{
  "num_hidden_layers": 9,
  "intermediate_size": 1344,
  "norm": "rmsnorm",
  "qk_norm": true,
  "init_std_qkv": 0.0412,
  "init_std_o": 0.00971,
  "learning_rate": 0.0227,
  "lr_head": 0.00951,
  "decay_fraction": 0.709,
  "max_steps": 7905,
  "dataset": "wikipedia_en"
}
MLP neurons of a small language model. Each row is named by its layer, matrix (down: output weights) and neuron, and shows model dimensions 224-351. Each number is 200 + 40 x the weight over its row's rms, rounded and kept within 0 to 999. A neuron's up and down rows have the sign that makes its largest values positive.
After each neuron's rows, "fires before" lists the tokens most often just after its 100 highest values on Wikipedia text that the model never trained on. A number after a token or word is its count.

L4.down456,139,149,255,218,196,250,210,196,165,217,258,185,231,156,222,175,234,289,207,209,198,219,74,214,243,150,197,176,254,243,240,189,285,171,178,210,243,125,231,221,224,169,206,134,205,203,110,216,198,219,213,167,146,183,203,208,213,137,238,132,221,225,208,117,160,178,161,274,222,206,215,253,181,202,256,153,245,258,157,233,235,211,242,97,186,176,250,176,214,206,227,253,297,172,120,157,226,185,109,206,211,194,136,236,153,177,142,227,182,205,232,255,230,194,155,156,186,160,164,173,183,187,212,185,240,234,181,207
fires before: " |" 37, "%" 23, " |\n" 13

L5.down345,185,165,218,236,218,210,161,178,245,210,212,244,208,223,193,182,270,259,194,181,179,180,243,312,220,191,209,210,199,181,247,280,167,197,178,199,230,217,119,216,220,130,170,140,224,228,225,136,275,212,256,174,158,203,193,187,220,182,138,223,169,194,220,149,201,199,193,184,156,239,193,209,205,200,181,190,262,265,223,238,125,176,218,209,225,180,219,136,227,214,157,148,210,188,247,233,244,179,218,192,206,209,223,175,185,266,180,153,196,166,152,246,211,175,221,199,229,227,207,227,197,147,196,195,206,265,218,222
fires before: "-" 26, "==" 14, "|" 10, "The" 9, "===" 8, " " 8

L5.down1078,100,223,186,205,215,179,194,127,190,237,211,173,227,139,256,221,174,216,206,254,243,145,198,200,166,195,214,224,202,259,194,178,190,198,191,281,245,226,210,205,165,157,235,140,180,232,236,186,199,208,202,156,142,236,244,241,196,247,210,148,205,248,182,103,165,173,275,185,183,160,200,179,174,235,184,228,208,204,132,217,197,119,189,238,209,189,241,248,173,179,209,135,268,187,231,241,166,153,153,149,208,143,228,189,188,238,160,203,192,109,263,212,226,114,210,270,212,183,155,253,165,220,255,214,236,233,262,260
fires before: " |" 20, ")" 12, " m" 8, "%" 8, " born" 6

L5.down947,199,203,192,160,263,193,191,218,201,165,238,209,156,187,236,161,243,212,162,221,185,168,225,172,220,174,205,141,228,312,214,117,157,194,174,226,142,218,199,219,226,197,210,218,238,223,206,109,224,242,240,152,245,198,216,190,251,215,195,213,226,238,196,140,184,168,219,211,242,196,212,144,176,229,243,193,227,186,256,166,158,208,228,243,263,210,187,191,184,248,261,180,248,207,186,207,192,146,211,210,133,217,180,161,256,225,228,201,217,175,178,255,166,258,201,187,259,178,175,175,195,208,207,228,200,246,172,175
fires before: " |" 24, ";" 15, "." 11, "," 8, "0" 6

L4.down942,205,196,168,215,168,146,205,261,221,138,172,256,265,260,170,235,232,276,226,161,201,186,194,311,215,141,231,253,217,201,175,171,185,71,192,218,222,138,210,174,225,189,271,176,217,226,173,248,150,180,277,239,198,216,221,236,229,187,171,149,183,232,169,197,197,150,180,180,174,131,232,270,120,244,185,140,155,194,171,158,239,191,73,158,147,284,248,110,253,173,191,189,189,200,199,207,220,123,167,183,231,153,185,223,190,251,187,170,188,179,179,239,184,199,189,175,241,211,240,168,264,273,188,183,193,136,244,254
fires before: "," 33, "." 12, " in" 6, ".\n\n" 5, " and" 4

L5.down680,215,143,229,156,219,250,230,127,184,208,225,198,261,158,127,177,163,149,229,155,232,211,228,202,246,152,195,147,229,295,246,164,201,176,173,142,176,195,237,189,239,155,236,185,145,215,171,184,271,157,139,178,127,212,168,182,193,161,175,94,177,257,167,189,229,244,246,90,223,148,201,210,217,221,183,155,144,159,187,257,210,180,218,171,187,184,204,202,240,162,201,217,206,196,190,198,226,169,147,172,188,231,232,200,271,274,211,266,260,217,144,160,179,197,238,218,184,209,178,197,195,210,254,178,221,265,305,162
fires before: "," 25, " million" 24, "." 15, "0" 7, "%" 5

L4.down523,209,215,216,162,191,197,141,144,182,207,198,226,295,222,239,246,109,218,192,144,206,253,232,247,195,178,173,78,185,223,160,259,156,227,172,194,189,210,230,215,248,233,176,216,139,193,213,208,146,279,188,90,202,141,212,169,230,188,114,187,161,247,195,171,215,133,228,122,320,224,230,258,169,224,240,98,191,235,179,226,219,238,285,153,199,138,175,229,228,202,179,216,159,160,159,249,174,193,238,301,211,222,159,227,178,205,251,190,209,155,123,279,247,190,182,212,246,190,209,212,161,164,163,226,161,211,275,151
fires before: "," 77

L4.down1223,149,190,220,222,246,229,196,177,187,158,217,237,151,179,187,295,144,154,246,238,226,174,156,189,179,170,209,215,219,193,170,207,214,303,193,153,169,222,191,196,223,258,224,177,133,238,176,224,225,224,213,201,225,120,240,165,311,238,168,178,160,116,199,177,211,267,241,157,144,232,178,134,267,164,200,208,185,138,267,205,203,170,169,220,224,171,163,117,211,217,148,175,244,189,138,290,153,252,241,188,257,220,240,186,193,180,216,135,137,248,198,246,141,223,145,139,236,142,258,145,187,205,161,172,213,228,239,152
fires before: " |" 69, " " 25

L5.down537,215,217,238,180,203,185,282,187,242,209,172,107,186,164,187,149,220,193,241,181,199,270,180,203,208,188,289,190,191,162,154,145,192,218,263,200,204,129,120,278,132,260,253,223,195,187,233,229,158,245,177,170,248,302,235,174,172,160,242,165,230,234,194,178,151,182,207,143,207,230,198,165,164,194,212,226,166,168,170,156,216,129,193,236,292,154,247,245,249,247,197,273,226,141,241,151,192,226,186,161,201,210,206,123,241,145,185,231,271,177,201,153,201,139,100,174,266,181,186,232,185,243,235,138,257,227,189,191
fires before: " of" 29, " the" 9, " as" 8, " to" 7, " a" 6, " in" 5

L5.down1018,256,203,183,197,185,174,164,206,177,205,243,206,212,162,207,245,151,225,267,186,216,245,179,220,219,268,201,236,157,190,220,203,126,248,256,154,190,229,248,211,255,220,151,212,213,244,277,203,154,124,164,209,185,193,225,133,221,216,115,285,240,215,140,209,192,230,125,151,152,187,192,205,228,190,237,170,243,197,132,249,211,195,202,147,238,184,167,182,170,279,224,202,192,177,206,262,194,168,188,239,250,224,124,261,246,193,234,162,222,154,167,144,264,197,234,253,148,209,172,214,191,246,196,150,202,222,204,230
fires before: " of" 48, " to" 8, "," 6

L4.down787,338,234,249,209,215,209,222,197,213,204,251,166,225,188,236,232,218,224,243,110,234,184,193,172,206,180,117,227,166,156,243,244,166,200,199,197,157,218,151,182,169,189,129,223,177,241,100,203,134,209,201,194,184,190,201,168,252,303,171,207,172,158,154,195,189,245,165,219,141,203,250,241,232,170,197,207,120,211,214,165,151,144,213,177,180,182,162,176,147,200,111,168,208,174,237,165,196,138,274,207,216,264,103,225,207,187,235,206,204,194,289,203,163,150,186,176,180,288,221,192,209,219,241,221,237,237,204,187
fires before: " " 55, " UTC" 6, "DST" 4

L4.down559,204,237,181,238,235,178,245,212,237,198,174,219,161,192,235,177,211,203,234,166,186,178,194,200,229,191,124,179,192,177,212,258,188,213,119,246,94,149,159,239,164,146,161,167,199,149,246,173,184,192,251,161,159,228,189,181,239,217,245,261,215,202,182,212,178,178,179,210,246,212,223,224,245,171,209,193,259,189,206,181,253,169,189,209,193,166,197,149,218,181,126,193,278,248,244,202,220,238,228,160,221,238,188,156,254,221,156,171,249,171,251,210,228,174,187,224,223,177,208,196,126,180,214,252,233,216,203,203
fires before: " " 66, " −" 8, " |" 4

L5.down249,230,226,177,230,245,216,179,173,174,189,221,211,214,259,257,229,129,228,262,115,201,207,157,158,191,179,158,152,234,186,153,228,244,226,177,185,193,120,227,178,223,118,260,249,218,163,217,249,193,237,126,151,171,202,257,126,212,181,199,222,125,223,176,249,101,198,205,159,230,214,204,168,213,209,191,203,250,208,143,225,170,220,275,145,140,123,180,230,72,201,166,215,196,163,187,180,126,184,180,176,238,183,246,209,299,208,171,175,145,184,148,220,183,268,296,178,163,186,165,273,168,188,189,254,214,179,156,198
fires before: " to" 23, " in" 10, " from" 9, " years" 7, " with" 6

L4.down222,180,215,197,183,220,222,245,178,217,205,145,288,174,199,240,239,153,251,192,183,164,168,200,231,197,211,206,156,182,199,141,228,216,163,221,176,160,177,173,192,183,183,177,134,189,172,232,229,162,185,215,266,280,195,170,211,255,199,227,195,150,217,142,253,143,255,286,202,197,246,217,210,215,166,216,269,215,190,185,178,161,224,200,135,253,238,169,197,218,188,117,148,233,220,241,236,162,172,183,204,168,182,265,228,266,215,197,263,255,189,135,192,177,183,189,208,179,164,240,208,144,238,187,227,222,143,202,188
fires before: " " 41, " ARG" 6, " Win" 6

L4.down1329,244,248,204,214,196,212,210,248,199,184,249,171,182,257,250,222,173,209,214,207,186,173,192,231,178,143,224,136,165,200,162,223,168,198,161,184,218,222,198,207,213,241,169,187,203,245,233,163,132,153,208,208,139,142,197,202,181,204,261,181,104,137,217,237,177,174,291,178,223,223,138,193,209,220,188,207,193,173,225,170,163,227,134,184,200,148,245,186,122,193,243,197,153,229,216,163,231,149,128,234,167,206,152,221,187,145,133,180,266,116,207,183,253,244,236,183,208,191,202,190,149,221,213,172,161,223,220,206
fires before: ")" 26, "-" 15, " |" 12, "°N" 5, "\n" 5, "°E" 4

L5.down969,190,249,182,241,259,232,187,285,194,246,199,213,190,213,165,125,237,196,175,164,215,155,173,247,220,156,104,202,172,191,212,238,150,278,223,221,175,255,205,183,241,183,184,192,255,253,187,215,192,237,204,199,218,209,180,211,213,252,240,233,192,207,162,218,127,240,194,187,168,234,249,188,227,188,237,204,239,196,172,131,238,172,195,131,131,186,175,153,155,206,179,204,173,214,170,221,186,191,201,203,190,271,179,239,267,178,223,173,255,123,89,166,145,228,172,208,182,180,207,149,150,149,201,198,98,198,187,191
fires before: " " 42, " the" 19, " a" 4

L4.down28,151,202,179,153,157,193,171,254,212,221,138,241,179,174,170,180,199,213,209,202,232,188,214,257,215,156,174,183,170,148,203,270,226,167,226,227,184,176,253,230,228,177,216,172,251,221,205,238,244,224,264,179,228,212,261,190,157,161,280,154,238,189,191,201,146,246,256,207,217,220,230,207,220,163,246,144,222,212,185,222,197,179,270,207,185,275,218,198,163,261,231,113,238,150,187,200,185,212,229,232,250,212,210,265,142,206,214,180,175,219,241,240,195,172,96,192,82,311,184,100,197,176,194,185,196,181,215,242
fires before: " " 83, " Ottawa" 4, " T" 4

L5.down871,215,182,196,229,113,218,210,203,140,215,179,178,241,254,163,185,177,172,185,180,179,242,173,213,221,165,270,175,220,133,167,130,205,171,168,237,227,226,243,253,227,235,181,186,205,239,191,278,212,268,164,177,118,230,175,212,198,178,189,220,214,199,290,252,211,254,234,105,185,280,270,223,269,179,155,216,204,237,270,213,162,173,169,160,137,184,125,194,195,216,149,214,206,210,224,160,182,213,231,179,243,189,193,182,206,279,246,185,127,222,196,268,180,252,178,203,89,210,198,220,188,214,220,247,249,162,190,209
fires before: " of" 35, " |" 8, " |\n" 8, ":" 8, "," 4, ";" 4

L4.down123,167,219,212,173,166,86,203,196,187,274,219,249,151,115,200,232,147,166,182,134,173,195,233,129,256,235,171,267,152,174,218,189,207,205,168,258,244,171,214,159,231,255,123,202,199,203,154,152,184,194,218,217,210,225,220,154,225,229,174,226,266,244,216,224,181,177,211,154,253,162,129,193,194,164,163,177,235,171,267,121,173,220,218,217,194,196,244,187,215,197,207,168,193,243,230,218,139,206,220,302,141,246,201,248,241,296,198,169,229,200,233,279,174,213,172,91,115,311,183,204,153,190,208,176,163,184,165,222
fires before: " " 41, " +" 12, " number" 10, "19" 5, " |" 5, "\n" 4

L4.down37,201,161,223,189,225,202,198,217,231,181,165,208,138,217,192,186,219,204,300,194,249,149,198,206,263,248,164,185,216,232,125,215,212,167,219,235,136,133,135,291,193,195,191,259,183,173,296,208,138,209,294,168,220,212,276,228,197,162,189,194,245,247,170,177,186,194,184,160,186,212,154,174,246,237,179,155,225,234,249,228,187,187,161,193,169,183,184,185,177,189,243,201,197,244,218,173,163,108,256,211,189,273,169,245,231,199,285,215,195,232,176,296,214,242,123,173,181,218,170,251,197,229,213,185,172,194,173,161
fires before: "|" 40, "-" 18, "===" 12

L4.down811,177,158,177,211,168,177,221,272,196,234,220,164,162,184,233,259,146,173,165,199,190,201,204,256,230,200,212,142,203,186,226,225,205,232,172,139,228,215,127,218,153,229,157,220,232,185,217,250,201,232,133,162,127,224,195,211,258,157,197,164,182,199,121,210,169,239,199,300,264,199,234,180,149,206,216,208,256,189,134,255,199,211,180,145,188,143,175,220,183,217,189,291,203,204,227,205,226,215,197,214,153,224,140,158,158,168,176,125,196,189,314,191,232,293,163,212,203,193,275,241,201,225,200,121,236,205,164,191
fires before: " by" 31, " in" 20, " to" 9, " over" 5, " with" 4

L5.down665,192,153,220,148,183,238,249,202,231,275,169,219,216,185,205,145,155,287,246,157,214,140,213,242,218,166,230,101,201,217,204,215,173,275,215,164,227,212,229,190,199,230,222,213,217,159,225,185,189,183,196,156,175,161,165,224,132,241,171,193,162,287,327,239,186,191,172,164,218,257,170,261,139,170,195,177,273,183,108,130,178,236,150,148,190,185,151,110,166,265,211,110,205,181,146,222,191,135,154,220,138,142,123,141,198,235,227,173,235,179,181,264,166,206,276,245,259,179,206,175,126,281,216,142,198,204,205,201
fires before: " |" 35, "." 29, ":" 6, "," 5, "st" 5, " |\n" 4

L5.down1319,256,182,231,169,171,214,226,266,182,246,235,225,193,159,153,193,156,220,152,140,146,217,231,256,244,155,140,180,234,225,247,208,191,172,236,250,211,167,127,220,199,230,130,190,180,251,222,215,268,226,141,205,171,171,127,199,152,133,198,171,239,137,187,232,220,275,144,191,199,246,225,197,161,195,285,134,156,175,201,279,223,182,139,214,192,191,196,163,150,264,170,190,185,159,212,203,155,207,243,261,187,175,164,141,211,186,247,199,169,276,253,225,170,212,276,204,144,185,202,194,77,158,185,168,185,210,181,144
fires before: " with" 45, " to" 17

L4.down983,152,204,203,222,175,216,270,189,232,217,220,251,174,118,199,131,162,260,147,173,150,202,227,159,233,185,190,222,176,187,222,156,181,178,243,174,261,198,194,237,108,142,226,182,128,154,112,229,244,294,202,197,220,264,223,278,241,242,188,228,180,216,278,216,229,152,232,194,221,209,240,203,194,229,272,238,165,157,303,230,216,118,238,220,174,188,231,148,169,207,213,184,171,197,231,191,193,191,220,176,189,178,225,213,153,191,194,225,185,179,228,206,272,246,190,265,172,195,234,146,148,206,195,183,173,205,157,257
fires before: " " 46, " +" 14, "8" 5

L5.down1210,236,184,225,162,272,211,182,164,252,189,196,167,177,238,182,224,199,153,179,173,212,207,207,195,200,162,143,280,160,147,195,200,270,170,178,140,207,192,207,229,223,163,168,241,189,176,139,184,338,293,204,234,146,195,169,208,201,220,153,121,241,229,214,201,198,188,205,237,149,200,155,153,237,227,241,229,147,216,203,245,137,244,123,153,200,198,156,210,145,150,230,131,205,215,185,127,162,211,194,127,246,171,194,177,176,210,206,201,208,195,197,177,169,141,193,186,182,274,221,220,284,148,193,245,227,205,165,247
fires before: " Goals" 18, " \"" 14, " |" 9, "1" 7, "0" 6, ":" 5

L5.down1053,227,194,206,176,195,222,198,192,213,246,177,172,171,159,273,272,195,235,231,225,288,218,158,186,217,281,208,164,232,203,168,221,211,149,148,197,249,169,172,261,150,204,226,191,172,170,181,217,205,226,236,250,215,257,199,196,195,256,159,189,254,233,206,187,189,228,175,233,228,199,145,176,123,191,191,153,195,237,202,172,150,199,185,182,212,142,281,205,152,178,156,167,170,285,202,240,160,150,172,241,205,187,255,207,180,246,212,144,166,250,200,128,150,173,174,211,231,190,197,220,203,215,183,194,197,191,164,148
fires before: "-" 93

L4.down738,218,232,205,224,226,169,184,178,233,176,215,266,187,172,236,225,231,230,264,181,273,186,169,257,212,193,140,237,223,259,158,205,238,196,180,230,244,246,170,236,187,183,223,192,225,230,169,198,190,210,238,254,288,158,218,224,249,118,165,204,296,196,199,258,201,192,228,201,187,141,197,193,162,179,174,208,155,207,193,245,189,226,186,101,289,162,199,176,195,217,199,249,253,229,262,199,164,147,222,234,239,252,224,139,228,102,196,207,243,175,169,216,176,164,244,243,183,202,227,146,149,223,214,267,259,274,181,121
fires before: "-" 97

L4.down1294,209,261,203,184,267,208,67,204,224,236,281,149,223,281,276,195,165,257,141,209,188,183,242,178,274,227,238,171,157,255,219,162,200,247,175,212,163,255,159,223,250,188,249,197,240,244,220,191,205,238,200,197,289,178,237,178,191,157,205,128,264,201,139,259,174,220,210,197,165,177,196,157,171,176,182,165,195,114,179,210,146,239,172,194,68,215,121,247,177,207,227,250,118,148,201,186,241,244,118,238,241,226,224,177,193,144,138,176,255,272,144,189,218,287,218,159,286,223,157,206,171,172,247,186,207,222,212,270
fires before: "–" 67, " |" 5

L5.down1106,173,180,244,199,217,184,203,184,192,172,240,102,196,226,113,237,162,223,187,211,224,191,221,229,110,204,224,171,183,242,141,185,190,257,161,169,266,200,191,174,144,254,144,127,247,232,201,125,281,215,212,132,144,202,180,148,205,243,145,192,199,152,186,180,205,217,174,150,202,233,182,291,282,243,256,231,192,133,224,200,166,190,236,219,172,150,157,260,182,178,179,248,198,221,218,122,140,112,211,127,177,184,332,159,226,202,123,157,221,175,178,172,160,147,139,191,231,179,197,165,256,202,250,195,253,192,188,286
fires before: " that" 46, " to" 7, " of" 5, " a" 4, " the" 4

L4.down1083,166,206,204,181,201,205,159,156,186,142,205,195,246,223,213,207,166,261,177,168,177,226,155,189,162,160,283,225,175,203,180,176,157,177,210,243,260,202,205,197,253,225,202,163,233,237,203,224,255,193,228,206,260,185,232,193,190,211,196,113,230,239,251,260,246,219,171,239,343,227,249,218,301,204,247,188,192,191,255,211,177,125,215,191,191,206,223,142,128,211,225,167,149,176,301,240,206,127,238,231,189,173,219,177,190,280,174,148,184,240,183,171,228,185,204,205,181,219,221,189,236,141,241,165,160,184,247,175
fires before: " " 55, " −" 15, "." 8, ":" 6, "):" 4

L5.down920,251,249,166,227,143,205,248,149,183,239,182,231,246,279,138,212,173,176,267,221,258,233,239,216,180,204,236,260,233,155,111,229,211,173,249,238,255,205,179,177,223,250,131,215,215,208,234,234,164,188,211,274,234,205,211,178,168,213,211,215,167,186,175,167,213,254,245,231,232,219,225,210,171,161,158,212,184,165,159,164,139,193,247,233,219,230,193,238,195,208,156,218,218,182,246,81,228,198,255,249,255,162,255,227,125,186,227,264,226,228,270,215,244,190,98,203,171,152,250,198,202,207,199,220,162,180,143,222
fires before: " " 39, " |" 15, "8" 7, " League" 7

L4.down846,136,162,160,164,184,241,163,158,205,106,188,181,258,238,209,225,223,127,169,252,102,208,158,215,266,220,249,196,204,205,148,217,227,201,190,273,224,196,237,276,206,264,133,191,222,194,217,158,204,217,204,334,211,161,253,149,235,292,216,199,226,145,253,201,184,239,252,235,273,200,156,262,272,201,243,185,141,165,248,192,191,155,163,194,169,235,243,231,224,268,245,197,163,178,145,154,230,178,249,232,212,154,275,251,152,162,298,180,173,195,274,237,188,205,224,253,108,220,248,155,171,194,155,204,170,139,238,218
fires before: " " 36, " +" 27

L4.down1144,261,207,220,207,242,236,141,222,178,204,215,160,251,171,242,243,243,284,162,258,167,274,196,314,171,177,206,185,228,237,246,214,202,262,192,247,273,156,228,257,229,267,204,203,126,142,202,169,238,227,176,223,231,172,174,238,275,287,213,204,179,188,144,151,158,270,165,189,136,143,217,207,276,232,236,162,216,198,201,172,176,172,213,128,183,162,296,177,228,195,233,156,266,194,170,255,172,194,153,162,207,189,236,314,222,179,257,134,223,185,154,376,223,218,216,279,196,176,199,239,170,247,185,185,214,162,167,217
fires before: " |" 71, " |\n" 9, "°N" 4

L5.down1131,151,134,199,162,261,225,151,201,115,180,170,258,157,237,226,204,248,217,191,197,250,196,208,200,139,125,190,139,239,198,249,208,196,165,141,208,118,163,260,208,237,220,168,189,214,150,149,200,152,258,229,194,267,319,193,203,172,171,177,277,176,156,218,305,224,136,227,232,196,222,201,177,251,268,230,185,190,126,226,209,175,221,211,182,219,190,200,166,175,274,259,192,58,244,134,114,192,221,204,168,130,159,226,126,158,227,172,157,219,197,199,230,205,220,238,162,209,231,205,247,237,232,239,251,183,164,188,240
fires before: "|" 19, "|---|---|---|---|\n" 17, "|---|---|---|---|---|\n" 12, "|---|---|---|---|---|---|\n" 6, " |" 6, " |\n" 5

L5.down1224,189,222,193,149,242,194,160,161,270,175,219,217,207,246,219,199,205,192,227,228,249,134,221,229,209,183,143,224,201,207,253,166,254,247,214,272,177,211,160,210,180,151,167,277,164,175,241,202,250,226,151,181,233,282,139,139,246,222,120,247,215,153,193,175,183,210,210,266,216,249,206,196,212,187,234,215,168,96,183,153,200,122,219,373,237,176,137,231,195,209,144,206,193,178,256,178,187,149,167,174,200,255,120,160,174,116,195,215,179,144,90,225,204,172,123,207,97,217,214,207,190,189,262,168,245,210,197,177
fires before: " a" 23, " well" 12, " of" 11, " the" 9, " −" 5

L5.down1113,190,267,244,234,153,201,197,197,213,200,180,193,190,193,270,184,198,185,253,247,237,247,200,196,231,104,193,224,116,213,213,166,217,213,154,181,213,176,128,203,145,198,282,194,209,207,138,127,168,218,190,216,211,240,196,191,164,103,181,180,264,179,200,236,222,214,218,226,205,264,221,175,157,167,158,202,212,127,132,146,206,237,240,181,137,193,209,129,179,212,259,227,170,217,238,177,222,199,137,233,219,193,172,179,202,223,171,149,250,177,235,244,270,209,205,266,190,252,209,253,257,169,146,208,223,189,201,214
fires before: " in" 26, " from" 10, " for" 10, " as" 5, " with" 5

L4.down558,197,220,232,194,235,175,246,204,187,184,124,169,141,235,180,174,181,204,140,222,236,227,240,197,218,206,154,144,172,193,189,225,242,271,150,284,157,122,175,149,178,203,223,168,130,250,174,199,235,227,278,165,244,262,262,229,216,199,209,184,203,181,253,161,173,188,136,197,169,146,207,198,226,204,255,175,222,226,239,266,194,157,177,228,188,173,285,196,151,181,147,205,145,208,195,225,220,139,182,172,96,207,208,240,232,243,229,202,209,200,208,246,267,202,191,214,209,242,137,237,152,231,239,187,192,133,258,308
fires before: " +" 19, "'" 16, "2" 9, " " 8, "1" 6

L4.down898,179,205,185,212,223,226,189,201,271,232,215,192,225,229,208,154,186,185,169,203,222,210,139,126,233,190,250,233,193,169,233,237,228,231,237,161,201,238,141,242,216,223,145,192,196,180,177,169,211,263,235,190,193,190,211,242,206,177,97,253,169,142,243,167,212,152,208,156,152,134,179,210,182,92,248,176,186,143,206,233,242,171,223,173,169,105,190,221,147,175,180,238,200,153,173,224,200,187,200,218,217,193,201,133,157,129,262,105,269,189,186,157,230,150,249,229,191,271,236,204,82,88,245,132,171,201,147,190
fires before: " " 61, " |" 12, "," 9, "\n" 4

L4.down940,171,175,197,217,254,182,186,199,212,187,245,161,243,209,139,155,209,171,216,176,222,187,265,210,192,187,210,245,202,167,180,291,237,187,191,206,166,164,280,261,211,253,137,173,146,230,117,175,169,295,139,223,228,240,236,196,166,211,174,204,228,137,216,213,213,146,184,223,179,185,168,241,303,158,197,182,217,306,274,212,245,201,220,158,179,160,213,214,264,167,196,190,242,187,187,156,200,192,288,119,191,214,240,214,234,216,155,175,249,217,164,167,198,247,192,232,176,188,133,195,188,237,192,230,166,185,194,198
fires before: " " 56, ":" 10, " |\n" 7, "." 6, " |" 5

L4.down889,178,107,153,242,151,220,173,286,259,152,159,239,175,196,144,216,143,230,158,115,218,170,203,198,143,172,248,147,199,109,141,254,232,185,223,181,259,171,249,230,205,138,211,206,195,223,143,165,254,301,252,260,167,195,201,183,162,199,203,207,242,213,234,257,228,186,139,246,164,208,180,218,139,178,212,207,141,183,192,290,232,221,167,139,250,224,215,229,221,197,199,123,167,245,240,195,189,153,163,202,238,170,263,286,183,154,136,185,207,194,189,148,215,219,191,171,199,161,187,195,230,176,203,188,230,256,189,183
fires before: " " 36, "loan" 7, " |" 6, " Division" 4, ":" 4, " Total" 4

L5.down854,219,279,140,202,203,165,182,211,173,142,209,277,201,188,149,210,224,133,233,209,198,259,207,295,191,195,177,207,165,156,85,165,240,189,228,187,150,203,230,199,268,230,170,178,174,201,256,196,232,269,180,140,257,247,245,241,175,196,207,252,185,191,236,237,178,250,194,173,186,245,165,215,266,203,216,190,185,150,245,215,222,160,295,300,244,244,252,187,203,158,236,178,235,174,201,170,190,210,162,203,150,226,136,274,265,196,199,225,168,201,231,159,163,191,168,164,197,212,246,170,240,260,222,201,158,183,155,161
fires before: " " 75, " the" 5

L5.down67,249,212,142,220,200,215,115,210,215,212,207,194,214,234,132,235,216,243,148,171,163,187,171,195,225,158,225,134,153,195,224,170,178,103,186,139,218,114,231,238,187,266,188,160,190,195,238,176,174,209,213,162,218,260,185,227,119,206,220,108,199,200,109,253,238,243,186,104,106,151,180,150,277,208,235,183,148,232,198,164,203,117,135,198,187,257,276,242,240,192,206,208,225,226,169,170,195,150,200,209,285,230,157,161,115,188,281,151,246,211,208,151,215,233,203,189,232,230,233,172,181,256,209,227,223,252,314,267
fires before: " " 54, "," 6, " |" 6, " against" 4

L4.down664,241,216,158,202,191,164,221,194,176,214,190,153,177,246,242,200,245,220,123,221,203,199,215,196,226,168,246,202,232,217,207,188,166,180,228,179,246,220,165,277,213,170,197,160,206,185,193,150,265,184,221,230,170,163,250,218,198,273,168,212,181,201,227,132,217,229,241,241,232,147,195,195,164,245,252,219,214,121,186,171,234,234,262,251,228,133,126,178,154,194,228,165,225,182,133,192,205,197,233,204,177,172,169,226,172,152,202,119,184,188,191,234,228,197,187,218,249,209,193,272,205,204,210,227,167,177,188,152
fires before: " |" 27, " (" 18, "\n" 7, "," 5, ";" 4

L5.down948,228,190,187,231,203,165,223,145,222,156,203,203,190,245,246,197,218,166,138,205,213,232,218,171,202,152,143,173,247,146,166,282,173,191,167,186,185,259,183,176,121,181,167,193,148,145,335,247,190,198,121,139,116,104,220,120,236,236,195,200,192,170,160,179,203,233,92,243,259,200,192,211,236,227,171,234,136,261,118,176,229,235,231,200,244,172,200,211,235,208,184,239,186,211,167,156,230,121,245,230,221,182,124,141,167,185,167,158,219,165,182,207,207,199,195,167,197,261,172,206,213,196,235,226,222,212,228,259
fires before: " |" 43, "." 8, " m" 7, " ft" 5

L4.down704,173,181,207,196,205,240,183,256,201,204,225,157,156,205,290,292,203,180,205,180,219,166,241,158,204,189,151,232,233,250,134,150,230,170,112,224,255,270,276,191,143,148,180,161,200,303,287,267,229,214,199,160,223,167,231,246,214,184,209,193,210,167,221,267,178,154,164,154,196,242,254,183,152,178,144,166,182,143,84,207,182,269,181,168,256,182,232,190,178,189,208,114,141,223,175,254,203,204,272,264,221,228,213,196,228,254,206,208,156,178,204,209,174,198,226,253,242,200,247,257,129,210,249,200,194,134,228,156
fires before: " to" 16, " from" 16, " in" 13, "," 9, " on" 6, " of" 5

L4.down1132,214,191,203,234,197,189,213,175,189,200,198,206,197,213,178,203,200,253,244,214,203,252,176,139,164,244,238,151,216,170,228,188,190,226,170,213,158,244,320,234,260,151,231,183,179,280,183,214,139,169,202,247,173,187,215,157,168,66,206,109,104,225,174,236,225,198,193,129,256,260,179,258,263,148,190,183,180,245,185,191,178,216,116,127,174,142,158,198,222,154,206,168,215,114,224,225,258,208,213,190,184,179,186,170,239,177,180,261,113,204,207,235,177,272,221,247,193,218,134,211,208,249,214,226,237,188,196,178
fires before: " he" 21, "," 21, " Yun" 5, " the" 4, " she" 4

L5.down627,148,314,230,180,198,231,149,228,268,199,190,220,275,252,262,214,156,230,181,229,233,154,235,302,188,285,144,181,175,186,115,150,123,127,266,185,223,195,241,257,158,191,218,209,212,263,193,261,177,139,248,150,181,136,170,203,199,200,184,126,156,227,170,253,169,244,189,231,160,138,187,212,208,205,182,239,214,185,198,166,151,100,101,211,271,190,228,223,234,113,186,224,115,201,175,188,151,193,247,200,207,271,205,162,218,137,158,219,174,236,206,132,220,319,252,257,255,188,236,153,298,189,213,195,202,140,165,217
fires before: "," 21, " in" 17, "." 14, ".\n\n" 5, " and" 5